Part of a small language model's weights: 15 layers, 9 heads of 32.
MLP neurons of a small language model. Each row is named by its layer, matrix (gate and up: input weights) and neuron, and shows model dimensions 0-191. Each number is 500 + 40 x the weight over its row's rms, rounded and kept within 0 to 999. Numbers have three digits each. A neuron's up and down rows have the sign that makes its largest values positive.
Before each neuron's rows, "fires after" lists the tokens most often just before its 100 highest values on Wikipedia text that the model never trained on; "fires on" lists the tokens most often at its 100 highest values on Wikipedia text that the model never trained on.

fires after: "\n\n", "\n", "===", " \""
fires on: "A", "S"
L2.gate221:467535562545517521498538489501555476476523484550386520479466453439442542499554514494494558589419454445396511482439477518499503463533539516468555481448439529519557535484452503568589548526472471546494537437470571485514525543458410512510506532478511504424537412522502538431445546514470486493438593549479555491509507479482517501471418467453523499498458422487525500481453487499456495552579503482469460525524489476581491542510500467524524466457559465464439507463495527487530498520490493497523505549546500484492501492464529455534541440542525477493558455486524448534494505474461582530
L2.up221:500544530531518500467520505489510473428518486525390473502446450440467532498631493501468529505437453516381548490501553545529467403527530518464488476472471500477511546537524432520531533465478480606522479480419551478542552559445464534555510556489562506449539429481474507449455521530472492501459580537449507525513583469472514516505440466503493512470440395494590503487465494442463486540524495469500493483522500510570468529559489478540514423434582495509460525470492511482479520504497527529493572519521535482505538530458502440511452479548470511508528508499506439535535527460503510534

fires after: "2", " Rober", "98", "m", "94"
fires on: "t", "1", "016", "ont"
L3.gate418:503528493567484493507508540504514508494550544532473433465530513538493491583498458460494491513530477488438486469537417497498498520540512556428540550546502474482493501503487516432467445438540474479478448593530564435519537515456495492567485436526474632522495552472452478527531470568465536522454543483532516429511498462582498485441501454515601553512527480497540554517573549466446511478493497515472558502505448460466461529468454539504392559439497491598553537484420512550444426495540452533499479497518493549557515507519462479497535490540519509499450460460430529467464496510493480478
L3.up418:546424437537543475499495436498461489504526481563528435492493494510487494592510470447528486529457474533489488448538445442438526480534506535439579502504496476550498430521490530492528464429500473493486516487513514531479497506487496525508489475499484564527484601418511498516464526536480501488556545492520543477518440519560521586480488482535458512558583486490496552459625534470505545547455476458498570462641524514533527512438429475459421509452518543582503476597466498567499431484533431428572502531509471517497509464457525479511460472513481498498487504424500516524514504501472530498

fires after: "==", "\n", "\n\n", "A"
fires on: "\n", " ", "A", "rit", "areer"
L2.gate360:610533496489525568533481467520493473462501423409515479457468465525469486551491450536452557561533486505548468529531482553533583528549480525506528496496494478427527532500504525608492478550567438479523570523503459539459555557534484552598607534513515603506509451510549449449494486528520496488470509557468483481514443452486518508477453482492496440496469384535549494518454500471553562525529460550520488476515523467488475471518472535569515491510451465524467501464507535447537573487493558451541498452531502497476541460458450468486529495478480505502491547485530506569434587490522479467
L2.up360:445485486425490447524468497401424525497454537442507517527482423507512485512518564523508546515477499430499442481519502542451477490535555480552503518430521496527514527487486503481548503526564490513587529591499453517552590535508498537556451545493441579460513457485488516438519447545483505435538479475427490562518512444520428547509482538532547412473469451534483495570515473459498513478523480561522455467457485516448566534578485521568517546546509482507436493474475469544542519550494492473467541435481484499489597524501408474493474480428517495461503429562503516462480554490538468477

fires after: "\n\n", "\n", "==", "==="
fires on: "A", "B"
L2.gate67:513444573502482493438480457484464428502498519501504453479512470410576503448508497486533444521443532527493407508515556541477483459457515495491483476467520445469458544497592451443461510481531549494529518484504546549516577535487485553509537483474486515489535444496487534496439535519505517482524483484449458523502570466519484519535501492462490494491470426434584499552463544461548514547480551552493502519505555503476499578584451461452499489568536405479515502478500519506475531555466583506463578507540547521456555542454487402510531491550499518509553463480593447582534437457536568532
L2.up67:487517471517506453482534457545442469539462470525449535531460481429540501493482537458478536510450488482513490491517505490522431439487517560460512452484435461474515437523499462515552532503454484539465514488545538428544526523505520579511496579480483548436472464501507553415493476489551423469529539431511559558475499427508442495450527592531476574471500478558429530501485522458468465504549533545540532521405622565504500553511506543544548481490519504444446576507494457453529502584521522501473561505510559554469520546465472524435499455475548490440531479522535495520577533478550526491

fires after: ".", "6", "7", "8", "9", "0"
fires on: "1", "2", "14", "9", "19", "3"
L3.gate38:554471593563533521485476509573478499453496543537439488539533518458531423548502536486527523506517559497502498511520576481528500463510566486515450474518514548477530532442561472533479500450563572509494484516566532533502498519481585471519557433484553510443517479543499546422482553556514489537426507543439472486531505555488549512539438542500467450492454476494520528527528516556547545475477469531576521539522458545438477508501458589536473449511481511489504432535561491441516548404496416480493458578487488538499487569517441425528517505505481583547498448495462537457457467467480452452
L3.up38:515516468490529529516560523576512491481526465532489513440461519518527457520507571466468500479460511488478448430486469430555535576481494466457480491595459551434395576475472574577483471450506458403502543503451511485477512474489514475522491498469540576526498494499460473502589448505447476549529586522417464524514476512540464529451478481508541484500568511518547494462529424418545505516449487465522527447457500466526549472496582571517419480522542554474482468475530505572550531441533500508519532495490486533517504509421490473400505473420451514538479500491517537508514550500480475527

fires after: " B", " Che", " h", " H", " O", "h"
fires on: "h", "um", "av", "v", "air", "ab"
L5.gate427:528496502469584518484426447558467529509477526493513492450570474357477444418504539577539492442416532490526444544520526523499459442505499579533476492527493485517474555463527483441416472415430490540489487501483477499539491538487502461528534481498415497488459493455505542434483494536532476458531421511489474434499487402522503526437528548480472468506518529441522585528528532472555515492502464457555520530548542553388529542522470518468526485482531469547454498516507522536504576468497492476492560472552505476525480519505502443530541488553473507431550482506539510517411486467498492470
L5.up427:513529518569548467461519459573504520479477556528550454446474520441505497480503495550465498514475512554440480542440423516559485437494522501466453489513491497544516582477505491587457419533521553512486518472453540526447502428470610553468519448497453464499527518438541475519479470485544496423503519480553514447568509456560578503485434473546514521549495526516491501560500505429444501514522602489513416484564433525515474491484479573519492534564442498498518522523461469483564548523525437459477583499458513480458435542471498528480578552537469491549564453488509500543475541484511510488

fires after: " H", "eb", "h", " Cl", " Che", " Sh"
fires on: "ass", "un", "ess", "ow", "v"
L5.gate66:476466535528419573509474498469497518529525421504464500484554564502503452539507549587557457547522451496520525493491479535597489439529469498442518469510510511437443613466488455532471511455495514557506525472458450465540485503539508502519580487534456517532555498472561539482480545451526490482511566565499479562540460456523480488460435407551522487544492496503486504506530512492532554561517522474512437369483447484520517512491510538476505559493510527597514502427455454494563501474418574448527501462472453564527486580464493491498539547473532417460502490491498509511492441521544521504
L5.up66:436495566555494467489536492527626483529465459566475502531489541460458510535499461512554507515514513489442463516542549479511544475515450531427544522542510483414462562478515435512481539515488555592548532460422549407523451481412508496463548469477399493479494521486472564497410501489524476486527511581423509520565506444486483511491447426521402499534469487538501495504580541482496544528503533468542503471528507461551464536480526464504493519526502507580504540485502483538517549487535554439448504496517459570549504529468491506472483515509475477555459463476495548523468545396524513529

fires after: "\n\n", "\n", "==", "===", " |"
fires on: "A", " An"
L2.gate284:553491513505489569452547488469445509537488555453504510452502469467459493511515536489468487543503546512464419453515573504538506414557523466438553466498477487521507572496510460476460520432505572551493488556495540502517569524504549545523472555454536558459496444561536520510514495500499490515418558530497506471535566496470492487521527517414554428476441472562558539568420484469543474526482514464519485425450487482507464494586491533584523520462446488485510481548464440476538520542445581478550588488478508498497521492468455516556510482508521487567558561398523517492443514543507474430
L2.up284:471488482489527491540470479433471476521469532527503438419498486511449541443520522478470551521521482546511539423455542495532503445510475471460484474520440477561496548508445496509469456507463526515453490539567564492471553519494511527556482526493463503437497462520491558452505501482466524478475525406441528563476529493462481497518498547505559464503499488530545573568437481464527565491489434500478492396468499455501507526582459515540504525379459480596472510493474504399559554555533507502521557457443533534472547531455455511498484475549559549506448514427577479537510570503449540423

fires after: "\n\n", "\n", "==", "==="
fires on: "A", "I"
L2.gate55:480523505533462508461520444447517489488463555528493508407552469471476472404478513479514520534535471481502428581503547526484558432509489567531484490427481470512512489443503491447516459508543538552516618541510516510517568514491556550567578545467511605531564405486516544485471522497530511435503461494558479586501500521498476530557465543553500503441497456538545505438472441488504520499514490529506516502515524478448511468600516508482525442469506484536486465518518530453479600525496594490507543473419532498480548508491461453589480509512451538533547526480545493567443492468484527507
L2.up55:535534473450452488440538496466568495510502520584465490457499441456518446471523556432443548494498555497479479540515567539495529433492505489479511483444512422485472559486504453523584466526502503573531513514468551506447540599484430572485487547454469499487491499522493532514526531500461503491493569467548522546469553477432531509531518593577479375509449501503510471482393534512521473548479429521556507484493523474572484520451577526506529502451534528503543504495492496469473516489532586458522555483389574523502486496514455489519545469446502510494518541447552531547507560512489523466

fires after: "2", "94"
fires on: "008", "013", "1", "022", "0", "021"
L2.gate96:428479468538515526517486572545514551454568505513521477438474504536532468462441482563538536473435617476503484503526554506472560504554519441512420575590491437557442475473493523519517496525508518597456486431499523472499464454505494523488515466508481502531524513542521520449499538556507531495487508517495435562498501506509496466456477424464633430508466400483516434529477439484589456478493476510561556499450438483475406454498474477542473490491435484475529485494481529479492480473508464571548499521588534502566530517507506472542501458520519430483512501464451483468461490501495461502
L2.up96:507528494474553541501482465456501610500506537519470516552568504452502544515490518486538517483540510564514472488533529439536441467530504484463522525513495431525477475536536467520497516509468497576492483491465514434514460507481453503475454485417541495481531547402546492572555518527484433492483528456488567440514423469482497542415487515521456477520441509538522472396541531510499412459507451473504476496488473604542512435535469509423510541558441487581506452544444494571467528458460505475536531478494466543583508527515552468504444462445496436590523486464468541472485454552553537519

fires after: ".", ",", "6", "7", "8", "5"
fires on: "3", "0", "4", "1", "8"
L2.gate463:502554508464514507496489560543495553448448488532492497546544444467464463482495489491546576481554521498508441508542640473491578521491567447524488496476539501630433499500573517511532499448573547503480473525567465474523512456600569474548499496416489455541539584523470483445453488504550536502540494498469545511574524468491526533494488523494515484510463501504501440506447519497550490460453468543532537534446446548403518468460501540549518481462493502549595510502478542539547507530464461505507494444497493486503512470530433519481581488488555529522487451488587506489527477485534427495
L2.up463:548521521472545525474500494498502551464486458539493497545542454475498497510455526506570527538531462511533461469558612490550498495489529470512478497481559461586481518484543542520574495462568496491471500551589460519541495546639538533533511498435503480529509610515487511464459445468533514536506459522511554460578495471484552568487447463542453514524468510433504431519456509458543536494464492529539570520448472564421513431497502481579500538485467506547591445554482561537513480473494472504455479475460447469507573518481461557443562505464548525501485440520565483483508484490528486530

fires after: " =", " was", " (", "er", ")", ";"
fires on: "\n\n", " born", "born"
L2.gate439:447480471565466434518474561504476491419467459463570490417487464510511531517554462543490509534475489511491596563569470539515549410521586489502479525475495466525512410526593489483552477560490481489510483542499448537486474551521538559516469515527482505526496494466503560514523419481511463538437520442503529503461528432420463477534473431441491509453444483502567521530434491423536487524490547555517450521527466514516473533478507427560498517459495539455472514509510480528515523469518590536488497483532487511530482547559394459510501543503570528570432493466557482545464567521466514483
L2.up439:375494509567504426460491529488482472423486489461546525435501500472452511534507417541472475514498436522471514611536489568512578471533587522514479505500494470484482427499570492482525448534481482476517514494466473573488511510514521577502471563518414515523522429455465530496491443465478470522540465551542538517462519448472501509514499455453479501527476494530567449497500515430549489574496589516532471546533450536528499557487542469563505492496481489457487503456567468534443561474527618522484515466507499512512510545572466452536518592481503511569462485464547484559481554501479503466

fires after: "9", "8", "7", "5", "6"
fires on: "0", "27", "14", "25", "3", "24"
L3.gate441:528524532520503566519563612542541508500500476533526564528444499549598443584451511538472491479532477533576449462565484476517455501448585551515425524555491485485514534522536570513427487446507523484510523517542496618455457534542530479500515444495516476491520549503485470420539467431502545581490469464428513456530450493576552458482447479525520536528553528506533477514577497531514508409461529487544497575516550532457496467488504522518530458531452497502544472489530471512532498466431541556534466510481456470459493490517573515512492438458488541524551485500512459442482511517463460542
L3.up441:516549547500518539481544507564551423527502510588518595587514536518534499517473514471472532474479470475532476480566527491488512507490485475497522473449489520479474502449509574545546477485479570508483489514547516502488427547565539504499497470459497453556548497430505451431554548467550554501496527495497497492541465520501498483563461470537451481517559561523513472467426473547481522514508449457572518593482538498461556502591487503502510522485465477516577487550550595572569562502463459491481477553445469537518551477564579547489491471482503579535514461453551511418461503552449426489

fires after: " =", "\n\n", "er", "B", ")"
fires on: "\n\n", "The", "orn", "ich"
L2.gate469:612466551525481482465472492504462505452490526510470486462446465476489512542466489543457478479488537452505490500496569513519492446480593470511507473482511520538440472574497458558538489539486528492562519495558495545518528474438541586562477514518544458508502419523515578547508483500496541495531546605482457487514554518417490535527574405450520496518495501538480525495456547451539491550530594553489528550499464512526436434520524467527496445489459474551465537569496530473576523503502516537534439563467561483483578522474422517517552469532477509508461451471565473563455546547498435531
L2.up469:534479442535470495462475497449513486467502529502482539509508491494439515480495516470513460427475505433483555500479512550476512465488547568495460502500492475541512441524461453450426387539513483535514458461543509521504477428546577509482425485514536463474499499522491555599524523360536510529485511564515475481487564509470494513512531463421451495492572502493487493473529471543516444480539601466511469543426465490497454534484632500523499498436500465504474551540459536476466515559450503530464544486557543500508555575527441546475520517519434483531415521505543563456506573480481472472